Weights of a small GPT-style language model, trained from scratch on English Wikipedia.
Size: MLP 576 SwiGLU, 5.11M parameters.
MLP neurons of a small language model. Each row is named by its layer, matrix (gate and up: input weights) and neuron, and shows model dimensions 48-175. Each number is 500 + 40 x the weight over its row's rms, rounded and kept within 0 to 999. Numbers have three digits each. A neuron's up and down rows have the sign that makes its largest values positive.
A block is one neuron, or neurons of one layer that tend to fire together. After each block is what it responds to, as a language model described it from the Wikipedia text at the highest values.

L4.gate214:435489597516520564515480450497483500493469527527597512551524505497560480504445498470516425494488508520465456509472486516487569486475483456476426497476530591501419488508584503476568558413463520515513457414491466521519462501462521569411448516432534462484516536486498514534498450490522543483463468576545534472454460473547476551505620461520508531501499575536506509486479474523468455417558
L4.up214:527462486433534421422460443482504520424455494418435526510524510576495439451490480557474497456558542421486496574445503489520529554519527454523445532495482548552488432483584438504479479471510470499464525526561464534559440457552470491487557549497495558475540485508436562520557525526446574433471453541505548502516526495515506515468517492548588515486431490507513453455444530508501438553455
L4.gate454:457547512462460624513493500474493484540489517479511516510452523498496554507469450472533541473478475547543545481426461568527477535483525509545419492488490611575504489514511534533535521479504471579535467504485550499528468488507524510462568463423504473458510511454475450553537495551550518513419409449503448501485405482465537459502541572491560465476502572509495489520433504509463521546489
L4.up454:542508473520490492540483485531471557426419518447522489582455542535530554456484467425482485483523525549513445525486506503526497511482472388513520500504453493460506500548575486495542524469499472404538414498494481454495485511464480495393556543469518489460590463489519513448533574478446486518476421564493508516540484508493558453464507480545565507469489481517512516548488527525480558557429
L4.gate540:499510489503502480532464475495515487548485504453513511518490490524506529508508481509509529533488487529551443597461482532524493532497454502546437497504477531481507478601584423490451455534510527474474449478501528466472500494444546468489562472468523543460543548468457516529486541436476492544443370499486492557525544506500491424493521536466561485503482611481573480501508481534539532522505
L4.up540:453514504549486521478454488475551441441490464497457501470463480594504521474528543605506437468518490504529491536492549508524508393584533513465498479506474486434462529481507596557492555504522502566490427478469538521595509491533484461463518463588471427522486551525464507514468476525500463528512497496483465560524432478568476496493558500542506492537453474488549533453445572547548528552503
L4.gate569:518552488469543477496504477422506521489499530493536530510466511504490571465517482512551454500479475552484429626507522510517556523437492470581552533487458526535513503553496494484504501546535555528471440502491501541507502443436516479472519471522524595491519518449415597572586497458527518475491416478531494529541497502485467431495514601536590500498446547506530464464469470472496538483502
L4.up569:460498569480476565519486549553489485555427561492432522519477481564477514514521468490419498480513536538494478443483532523532495500539518449522513600486479546475471464451469589535510564446493578511460445440541562527557466433472520556561550525509470558461490546509489526556460506536510520422465462488539513513497466559568450463529510497547525476468405537531474465462464505558505470487492
Clause boundary before subject

L4.gate134:467556553537538493560431484463468467504476523418523396514514489458396574461522475518487518499480495567512493531435508523505527467531512500487464537464441534569528518498586499511485450507538423483493506550453441578511485471495517451493464464483499480488514533384494530497449537495489546474539447416523537458479531434485586504498486503501400497515510495516584589507442553529563476493525
L4.up134:496499480397532537468490454468506461420538490454525499531442593458437597537479501491481422474506457506495498526441507555493526448486570479538450490452449460538498571464541471519493479419501504498503481432498485449503439419507477501461463466549482481444470465463475474506427543452516608453498526497488533451517454472521512510442499539465483494578416515476575473475492512490512473471470
L4.gate230:501517523499408521513505547495492508477523491463521498455478490499412537456511513581560507507494500449518498560521482602538529461481528466485485473499477472481531516511555500568475502529528508548507495473500470524508475520523503492459468401466456509450510449434518502505488498460510525534424545458471543513510454487540508499534485580486482588557492571426438507511503544501505512578511
L4.up230:511479471490460498498427455442500460513479431415566440514448505460563444522420492516514528458474587460582510518564528473490535439515489493499446488424493490477529527473473516524496504500549401497545410520536435407558528589501498508471424513503512456509544540551524496493502447541491584499527478524501483464540522482505512518517526547511540453496526516465530474505552515547518520496514
L4.gate428:441492542507442443496493530462487391488580461503487495482424511413432474521508485526504477480481463485524441549479601525465473557541542489447519491534432488576481459493509542568504443498552437466475496508483551533535428461527521418471471475446499484510501479467514508458493579502515574447482502423610422496475513515460511503563539517524552501495514469539495478521530569511490548493509
L4.up428:553456558512504492458468460505533481472404456558553554494384425550459480492456500532515481515577504457475455454500526517520521504483472500475513528497459486434530520477543541509446535568499530533516606403455566448525596536519485500582536506493472420531436487514562481536515522554462421546540493536395504573450511499534435505521435514523484513567530502470526540501493492503522524580484
L4.gate542:397457547546476489506442520510530496583481569451553488561447410573508577530512454536501523495507485416510501515425434436497480574442458525477443523501451561513508581470577528470484550509536497474553424471450476450508520440481477602521475500539537540462470499507548542535482549550544520444566498519499488566460499501546464500493528573484475494517541529447511511515498490539486518484513
L4.up542:530470457602498459505474457543491503519505515470546412516525471574504523559506475501530465488441414485475496508468507502492491548509501504490501450440556516481530485504487519488455489444473418506457418521516497523481428455489473459470508513565455438473405496471539567512470446533517527434496593498519436498579502603477485458495504540445506547447511524564492540544539443482542524387504
Clause-opening subject or verb

L5.gate349:523492526631457467558443518549487448532543553475561487565442519523558495523510448457485525505526443559518386556435494501539547488524497455530526488440523593517560470544577494543518490485504406477558472476494450464527443500480492459476506482508584530534478460495437570476479504543539520476510457530528503513551531490504483503562545544474440525505531552503499453500518499485472483506486
L5.up349:444533478513541525511512462451566588518518528545450537485536446539486491439484570516556517474421544508527578473533513540477536467502506465526449486609433498526550524464399510537473542471502522478460538479427514539542492564534520513551523535542456464424476586474524466543500512476508530547503530522503485564475505475517515518491462510508556412490455492474448497482478546497490539486511
Fronted-phrase boundary comma

L2.gate151:489497531533491566495426539479515507529461492493544467511471516449509525519566475567494513490454467500471508471518411474500527516466466459457453536525434532497500490585403498551511487496542532561482470526538523490500507584579533516535474543525487573463531535529455468480480486470521437492462490524515493576499508463519511404468465526484525498518606548542433444479521454556520550511480
L2.up151:564531464516510499519502485484484554485468496513478556506497537505473491435537529518377457468515520472438476439538500486476461525513481540488449478491519543537480480466560439500521500507442480550541463505485512429478532498493489556507555483522519513467554562539500499514576580455523495466555513453517528530534539514545524514558586440485480561523617457510461517454605437458501530527545
L2.gate194:517479463488533539532468544494493505498495493487511480444514494381484477501549502485508511364474499536451474478477508527465498485496471445525475521505541504484502496510436491515489526525453505522581452496604496485471513466467521541487507478459492573432523503477531486479469461526548493495472481504453484450541452424399509472602472539475501531455541493589538542459488435550445547478592
L2.up194:456530563456552440581549474453482558529443516547489558550451461511441460520545500453511530444511535570438555520496504501546473506492522497439484494516493523538466513611483461506448464522423518549499537509526554481599474485445500481610542487512570465452504540537466510460509492494530474526574523482556584529446519491459521475511460573516478413532473518463466502496547463462538433447486
L2.gate283:473386524497513573427532600539510483537523565542541536496432544514472510421386402490490502508532486481476453523422493490527514514465538516466512525526517493470484554502549558482535454419463477514554478486551479474427511446530480590461450510494475493505517537509461497526479498512517458514511514486476462559463475468431538461504438445531493530584586563538523517503506455481509550458463
L2.up283:491490522491542429462437430511467520573489544437559532452474541545470488400534514559508475512468500598456469488475508489523488499536487479390546446488485495474482430437535551509543497520476468506424461489480479403435452476440494491501376546463575538518545514516505492483517518511487463503465499503471499541491443492427494442538453410548568542456512521509501458468550467493488516510472
L2.gate315:538470470475515535557498560487554539504487495567475557500503452499539510452448505507487483469514495492536466545431547507541447449450493523534531515471555497520560534437493553485492466568505500498559589572464587545421489472475498526505526485456565511443533472543521569558520470523496484573468491493515524485484452549363514509495495490458477520534492535558476463514499553483529454480552
L2.up315:521412490431585503576506460588489482470576542541477490496515489449538545481467494518470490428503520447476510517485522446442442467539466527494441429466502504433534480517475445498482583535497536493549512522534502528440503510465516497504541534496522550541541448464497513593448527465517428534385438478499462505577533514527469503531530490488479393521487486495521519485479431489444417466478
Word-completing suffix pieces

L4.gate239:506544465606476514421389490456492535539517518496444537486484478491540459520495479506463547462546465477533486500418471575587506490541477506461480530437463540475569503453475588559542506476585466574582493478561479490519507515462476564501495478522470527465480518557501521549494524517477542510522539472479501524510468516469494518515515529478475528549495604492475433417492415566523536543509
L4.up239:467450528508501560487503487463554497535522483465477518405451415521468509459447501494606503445529562472530510496509533451428499452521467466516435489501522471517476566492482473500508554555480509533513479523461495525580523491508467439496536450475516512532565507449488495515494530506428489557476491550485533448494595477530561511526558542530504506511475479476539516472455537509535493462468
L4.gate336:452550549579475490488548503502551480458581561541459559510528507478499526588482516479528500469466511447564428536519481514580514483501521544480453454486413512492543500530551435510481497536550557534495429518481513474505359458518464440528487547458530515553495555428519432498459500542440526552483512456472475477459502480485412503480541505518501498498502522506511523451535529518483574507456
L4.up336:484571510584505550501463544486478525487559492488503444515527510527517478415414494546513538515444570432503489472504467471497541483436520540488504537530554507523530460524477552461520487540509486481511467522533499466511476462531531485549420580500499451584545553545514556488495439475504493594560400520459544557505544502490541543471488505493529490507517457429522552496526504577581433443473
L4.gate500:414539516544498548560533473454516551503533555571422478441477444529539504542492454509517513547412496453589529506501479518506507485466425455461486478494526541506544509504428520482473517492576575523469433453468520494475515555459549501443533501499477444558521500502582506494557361476476492485482514495419446502514535506514547484516530587485521516495524512486513494505459552550507534464471
L4.up500:443474529557457506522540416488531501468487509433401467452463476524538480568523465533499528522471497422519518485543525543556523507541519466428506448540548492519504495477474518487488470429498491565454435464442480525520462554438534479453500530503517442492481473401562513478544481490479542455493499527491507539473539490533496478499493562466547480522595443468546577505472487549497582487474
L4.gate560:361466504542480526543545565451537547477444520520516503434492474551498513521523531473565462475525502416467400455452513469520553444503491513448445559482471535524493521430532523535544527574555576498468524448488468517514484491583472488529561534448499498517458479507485490503495479534485571488535519458486524495424453536482525554436519470629546493442464492584558507466493510552499493463496
L4.up560:513511519532444510515566521421517539561466545518502512457479455484545516481403506534552512456490563471492454455425407485548467512449494501511507464608508552538485554485444507474517504522506539507512404404529454504608543436550489515527552561489517502457524526482499501456519474514451535556499480602472443550540531536524556531462489483571557466538510515510494517470454512464485471528507
Clause-ending comma

L5.gate310:478579591586510534485502479451487498458500577418545453435495456518501539497466465585491564484450516483458481592477524586520512550497525514491466423506458544461460482507513552508438541490503455471549485505493549456535488525473485408461508511512560452546496499496503558528512457536458468483459503497543572534463509527525548535525477525448566571456544505477496508535447529504455398510477
L5.up310:451480508502543490521547467450505508451527447517441460504489417542458457508470549544505486433499489514516524453477472513563477544494426534480552479460451564464508494490403474536475471478465521494487466455556516475473464540470522508502445603522522511457488416471571588508493490479500464558570461489498512562451553534481473519534493494461479493483482590502577490471525501499505513481445
Subject pronoun and auxiliary

L4.gate16:482512542510464549538510485424520432478523517532506396452447516533524560620589520486482500506565495476528512402462541517504526494516465489503398522497511534513509498466435514464516513492544480498453449462588476576496571531514497430583545477463545513476536466597493476487511465511510548476499497457476497465400397480510422535530524541565532510516474485530516485443484529434471478562545
L4.up16:474479498506521461521520482519530448393501500518431440497456540491494510566521489437448496459540449520514533474500562505477550457503532472501451525472523476493439533447448510506501496394490509441467478467550402493454552552468529483538511519515589516444520423465469490493515474535568509472492490508479506457461441473530481525502551506527548500469466538512500408453485482450425528532492
L4.gate226:495437532492470452613457478507540462557524526544504474512411441417418517555510479488503570468514526543523510465512539533514392502501505491487450454508523486503478402484488480493460434510544496478485520550549526501459482528558448451473404487495549461495539543535516476502583439522512467457518480431535487490535500556379525453534477534460542520473490522465502474482484441436450446502547
L4.up226:507481536608513479472581545484467407504462531519498498518513490482438476519537463492470539480579432576483468461457555502486484497507557509512520527478522517552475486464536443502546422448570467565531494548538476539496538426488588499511516554508478519476547499521478509536499459505434407480405528528494515496481485503489506449563529531430453558482472531465567524477488434495547517561514
L4.gate495:530502519498478484576451532534508504574494552580503531535471503503462467546501521447505508420560510545429457470369495533468484507479560437419479558487501451502491478447449446523506456491541605511451493536543575490419561465412457514538478507460458460501461516492490469539529443512518504496547505498463478463502512588503464509473532548469505535486505492495462461547466550423489486471443
L4.up495:482478516608458497525534497410496493525465457495502508423488424458497443566503542467509527477493474556476437491417516471456483417517487489507487550529503454486448456544498500483504499453559522514531471512616491511508551481474533459451478583427530429466498599489492474527551424522537428546473527526529473482532479455498494451474563457567594450547474542505462495412515493438506492512493
L4.gate533:413530491480495583537549564499514521546535567552457517582456493522421514602519456422501478506458522469448467554458446498487454453474484544524475498482532460593602510521524478510486502526487544472460521598532527503438467493506527531514515557503469522465492555569526511574485551555492490526496434484503522486518518489418476477533445464496569555513450536529484565528503525472578491490517
L4.up533:563470493499459438558490483461535530552550491558500528473470499502491466515496537486464502470421537524448461561517513495470476440530480529508465529467482446508466485498505495474463488561504518434462503505479504536514528523538505518550412548514473474420542571508577513598567490524492513469509448455503553529570542459454510511445473535532499494463520548468521476567521433463465495564499
Nationality and descriptor continuations

L5.gate410:563501501562506460535483518475499510530450452532523551439446472469462540482524466476528539513471507496484461534554522457492457567565505406538481440442421512509563457498551398475457475493479500586534462439461562501429489450557499497500461570482567445486492420521477501440474458510517492498550471498468484479478510479483485491581501497470580511459473544483501502580487463446456514565409
L5.up410:411490567423512480431571483442461497514533521534476518594470568464515492459496515460489543491585468553461553450483548512474486513480535479519521474491575486494498491484540509512514435522498519584503478572465496518483538525452408468559560510528531464487538516535467419536482454417484465517466514481495488430445539513526465479572412532457558485524483529494514529516519495500496526498498
Adjective and determiner endings

L2.gate1:462472478559435514566464493463467480506520449499543500552534514467494481481467425484509593446485490458517441486494607484397530533432519560529447487433518469480555519540510513528504510556494596468546410510472516459453488516480548587501502460425488492536550518492529498560533519542496515454558566447469436491423498539465526514478495565538478561530470447464571531510515493517543425465466
L2.up1:499478540551541490448602499504466530432521546491455521595451547470517462604436479458530533505507507447509500492489528542504415557460546518522549560512496546502520534500461538482462462535490525467505479487500481490499515490480506496485482570464491535491493595465421535412506543508454535573510514519514505522464532543490529512569511516551470477430508508483489549625475500536484490520530
L2.gate64:538522515573410477493549545452513564458508545510451512514411480452512587488503519564471495478492432537500543534468529493432546554452490482495478567488442560506536496500545547565490556525510464574481484509467536448603531457505511448443501462427439578449465479485467489518509517515476495495461520530475524532489480548441501424465534584520445545450434542498531529544487514543495437512494
L2.up64:555454520552534510517524593478508556561574467546487432543410502467489552546543494500566557528458512493548549537513523516465514443484455483527508560529434455548522491412484549539474436608547578523498466490473521564496500531472469535464517532550486531500513539516474541571547467505509551513510465522494460546524476571513480422579430531506530486509498533456458481489543502545556482430457
L2.gate178:525503462452444453586513524485548485493456490436498477547480465486562497498512550474442491534516532471555467468502462484502477512510400440553454495532469454473413439492528531535476422504474581509490611471502516551518540482457514565484457523496487530527474450571464501509577570539500516413478484534435466463507488546475498505562483509495437561528546545446513487446458462456558477563586
L2.up178:501433480469466543565554465501505494481505511490415469524506503582482528438525521559450532562495483568487553580476548526489486465425444423503526524520466516529540429510497466488504493539486460508498557434497498493482519503412558497477423586511520527478474485514445510510486431471429517513492512457529496566539472445457534397590481496536535523598465536511482533484517516544520449502544
L2.gate184:477470436480501489487510386495502481473541423490492514474440430506584537508507490467467465487518461529505477511472506509491538532516495478504458564481501536539468549493505461507525510512557561500485455535470520470483486545531562513517508534488444648507500441560439517570525530442505591447484439533447523513489502524508456463507517511458473505556450492493560450470481559426493526522474
L2.up184:476555522460529490501462554463510508493503471446488490447516530452482471446549502537539483520493533524535510544545433536548479495548501536571445461533483542505535542482518455588459462527549612574476490574504548542556519498471486463444464419578466562435478412499491486554431457421548429589470488411437552544478517437485487476446484497431514502510530516430446503534559511493472501475547
Birth dates and word endings

L4.gate186:526493473531485463500508495417469445475507499467483443393500483511522543559437476487520470468467517490500445556448434546521465467511516533425528503513514455488588457532496493509534467480489495587482531487512433548404515525472547431503558484530606503441444423480517501435525532436441558471507533533489518485511588462583464503549498532505506462490443534541502541468541516491580511541557
L4.up186:501495464548561458494489538518454457545451509462511432471478465497556436467455459476504503515521535527559453454509471508588506465515569523487446539454505532518524557470458506471557490476500468489530421440505452476491472449449502525493508480530552532488571484471501519480548487471525479439543543445465472541486573533477434468514523499591447446502475517507584518539477499512488500546531
L4.gate209:514538500477476542486544541459510550494519450511541508517451487540543507563558476513460525521496463493511400564469467444527512511503500476476489509445575477497577412541511531444494497542556471528463505499529603525534483602502524486542544542503507564481574469462458530468476469433536492480567445511469517524460509483543539461544540501528506484511577510555514608477474618510617597499528
L4.up209:512465512493470510511505469515533516468492549543444476427501442529479484510475458505427484491488460502522466528479554546501461468508605510549450501455516508466493495546506490498508396471500600525542494439470510488447460423485546401471479537514426541522502551450508562429570476500491578479534486528495495549441514445535463443489486454485536484506449513465522510531473530532551458487424
L4.gate406:483528483575469546480540492489522509519440522466524455524480488487489481556480496543530550537569498478547509468492466468547601516469533546428491556531535461546552446490517443466464497597532461551479509570490485561518485487473484577505555585527541559480502462487468500433473497508512535528518552505492514500500457608499474464620500484520455496556494581561522525475520544405600518555529
L4.up406:450521524521496520469545439506565567504525505481545481469476528459537503505493505508472512550486475517491513515443497484545499440414462503455483619459500462520491512453431521469411535557585518470469519524477515551518509554561469579554544501469477570524392470454449557523537496464510518500521603541485495509538495497549441453533499489591425468587526523443474484490427495479525571518534
L4.gate465:474495425510530502559513457582431506573518425463474479510533438476561501494527479485536516480496470434515445521467509517593544528534487530454524436456512499510543471516453485497572560531492494417485479378522540458554532446463528542507461534477450545565536529464450496536490554517496519435479458397490495525492490518517495486522549556581432523512468509556547527473505547530495538599547
L4.up465:452505485481581494519523482543486534532518499459483531490493559463609442466446489411512510462534453467519532556530484490533537495532485565462562451453478464563520519484509435476522516516444522423482516469514556459423489442491518544505479523532488483561495503516489516490509558472383537503531500463463504546584510469516537469567506511524409473523411457529543522490548518393499531506484
Location preposition "in"

L5.gate511:571409468528493509507530485507487437599449483521548384468448493426475427548570484538515535526526508522542518529510497511466511515634534453426510526542581523590468527474514472467501542574505522461486512479497506496494525434495496479513479599503529492491497519521539523518510557508493536454529446465488468555478489498526553510587538517499477508485497430525519480484497515411462527523449
L5.up511:463503507515576516532480519490517494535562518531537440466488563441554446500525480482555523512384475447492530501539484509521512498453461466534509423471448489533603530532443457416494487442496545512426546407482483494524492459480493531506447547461432485421462503507486511476503442472543450475492496555456473505497464521492544549557515530545456479503515549526535500449499561472535423600474
Upcoming place or time name

L2.gate102:485528505508482572600533538493482441540491503475562500469480470473570511526550495510543471459443499536544446575519508506489597475552456523532429509525425542515518496498474435559441453547490531496459452491468446434444579564438510464543506480503446499427483541513489463534522518485546486473503450459510509518508488503503499435538518561539631481507509467415517527443507465474457524476472
L2.up102:418530493546469495537471490553509556537431520490520621465462437529525523540461484479484422418518565496455493506531443469503516464525493452437494513494463548552536524463527570482532459490497488476542507503508471474470498479510534440506491516507457512459511427556463530461527453504473480474482487501476546518520558476461510470439536563473488554490503552558471442454507481621467517507387
L2.gate260:485519476484436556575473510534502541509503549462515523386514468433552462506457452555434506577542565462462471506500518539506578493493484531517491484460518473533494419450559531537499441479518558486540472462509427488491548493444505451523496514513508473421538499559448545475587526529544533462464524442509475504508520502558542524476454471532558434555556537437482556442483392566585407523531
L2.up260:483511483527427475500544542529520482527545550467587510542448580468649521509518446499495454509571495501471477545406491450511523511539512519442525499514465535579516540468461474461548432485468448540518524484523477524468472519530508482535607526429498551549497496532474466500488426432542450506498524546495496543539485473438496525480472527474525470467483540517493488522501500573520516443495
L2.gate407:525515429524526504505521476515516474449408498454484544486453471571561507514452546544523523544410491567480395536491522497532547456498546489510529572504532493463477449484506526419499420460528472588518568470538514582520496479466458481468434559396450452490496421481464481498505505499560486533512429471465535524538528522472525399476481472538537549547468500573485449483470540483507592479529
L2.up407:450513513517508563523519491490489469517500495474518575488426542438455526549522510493517515490499465537490474526478415504547562447537509528527491481509461575518431497380535467457513488474512455478494519533508524471543484438579442535525551418476516510449546493503479398467513468534542429459549414493492492550565456501476541513483509439495563419524539526563429544505466513507470515577480
L2.gate560:534480527501481504529492512445512516465514486501524374520492527509517496502491472565511412528459536496529505539524516476507516514577482524544462479466504487497484432465522443540553484515492474538492436517520460430517582484539538449466503470474512561502514511609515521477497489450495501504490506515577485557431438495548466511454443528531605481459523401491521497487494482566499475459498
L2.up560:472494564556464537538486528448489516545482556474478454491460456495589606508507501483534500499447497441501484625579582491563572464559542543491505539514466533535506517480457584490507452480552521538490469526551512510482498487563529487518488521513419511517543539545454552504548501519468419491436508549512550505563478456454533489467545492482510493468455504464542502455520499482469545463479
Sentence-opening year dates

L2.gate25:458487499484513601519476520459491503566520494462501491488483455433495494602448505514557507516457465568507445538474540531503547485474493485545534513497472545455558532566452533522497451497492491570493479447475545497488480535480515490515534534418462494424490558457495512508510442497498518488554437549489462534538496503604489526566501516470567522549491557507475504437539533525465461523505
L2.up25:470528556492569517462525511527489556478513481425543513479500430478483561606473520467553449529486455522486525521487487509455485398521575495517464484515471507458537570491466489581437502486481475567489456497364467451425445504524545495520492490561443476488478522475512529528489529472432469483411484551423441511529462537575466521560516519491470506467454431484484436477530514441457488479450
L2.gate48:351491492529506556512453523546496469451495542467467432479538447472525541488510511456539456510436516484515483473460492562548595471518479436560518513496463616565568472525477511491547465537502593544520423495497477566511543506500514576493467454503511532421493477472435544475496496488552529492477462505517524493473496492515475425522517532573538564586539585478505443450461506533503583499531
L2.up48:483483555535467503468536555482509508457551495432486504492587493487540601515567529538461412577490531559509480514535557464473508379532508490482538584510534519513490471537537458541533519522497448530535449500473473490510501414533514506537495464514488567446454477535546466538490437471519528537482498523455451556480422484466468505518494495514485515569508428494429532474507406491513474469491
L2.gate256:483478558536577562519520546509500513552433524469505512527511536502484437485556514488473454534478550508522495447409497498509488482555480535487481529533465486572492528492508491526452518568517447488469416488556478444467434448489517546514543565494449496419506544485496554499581488516485425490509444501491464499441465507544568537541516468507485462530503529539505534428485561476519524461485
L2.up256:489496478488499507481470473449466543460512509476477503548450494479474564493602529501514441507460521545485548492378523482475507473467492492460464522528425453560524490451495569537469471469510482485433455489501526513515535507516557464545554531555542564502543486400510541481530543549473519538478482535507497516481538514503538520484447536476502478515488495481491431509457530519537548394471
L2.gate551:491462482477557533497433459503515482439554537597496481494480481444516569539436447446447472497424447454537428508431572531470509494470582448469495501452525504467549533481532489514461575448552471512461459460514481471530447477477509492503509484492489518507549465459554471529474469486546505480546528538495497448537420535527484496537489528487489607564506417453562512472498465527499510550512
L2.up551:399515447486492504507464455511493464506485563473546525482566590547536517509494490465547434463458477495456523445424482568516547566464517494516433564390520497455467511458529450453472428495507513508463515562518511504437496454504495542455478462505501481486432448466477467541514530484490475527545511483484519540499509529440449557495529550458479523529487457520577400420470442419485472561509
Clause-boundary punctuation

L5.gate174:426489497517458596502469507512514452505524454512521504462459515512490516488558509536552447472442463406455505474425594499524549522516524479554500535402500481544478465539424514549541532558568484544478476524477552533487491471449558511532533521499504564493463525521431418480440557498444524445437469544539540513494506566569446482497525488454472497486513525556549540476546536493495581473471
L5.up174:509501488523445452495505492534480465499485484482522561579445505481440510491578497476573511470482493474589384523459496475468439501517596456553552539486454486430491485495532561513473480511538474557483482478437462510561448552528494546556527468544487496483531517527469464493427570505474445518489478537504480552410521500540493497561561586508479488510480471550473454528533482512545467498490
Comma after place names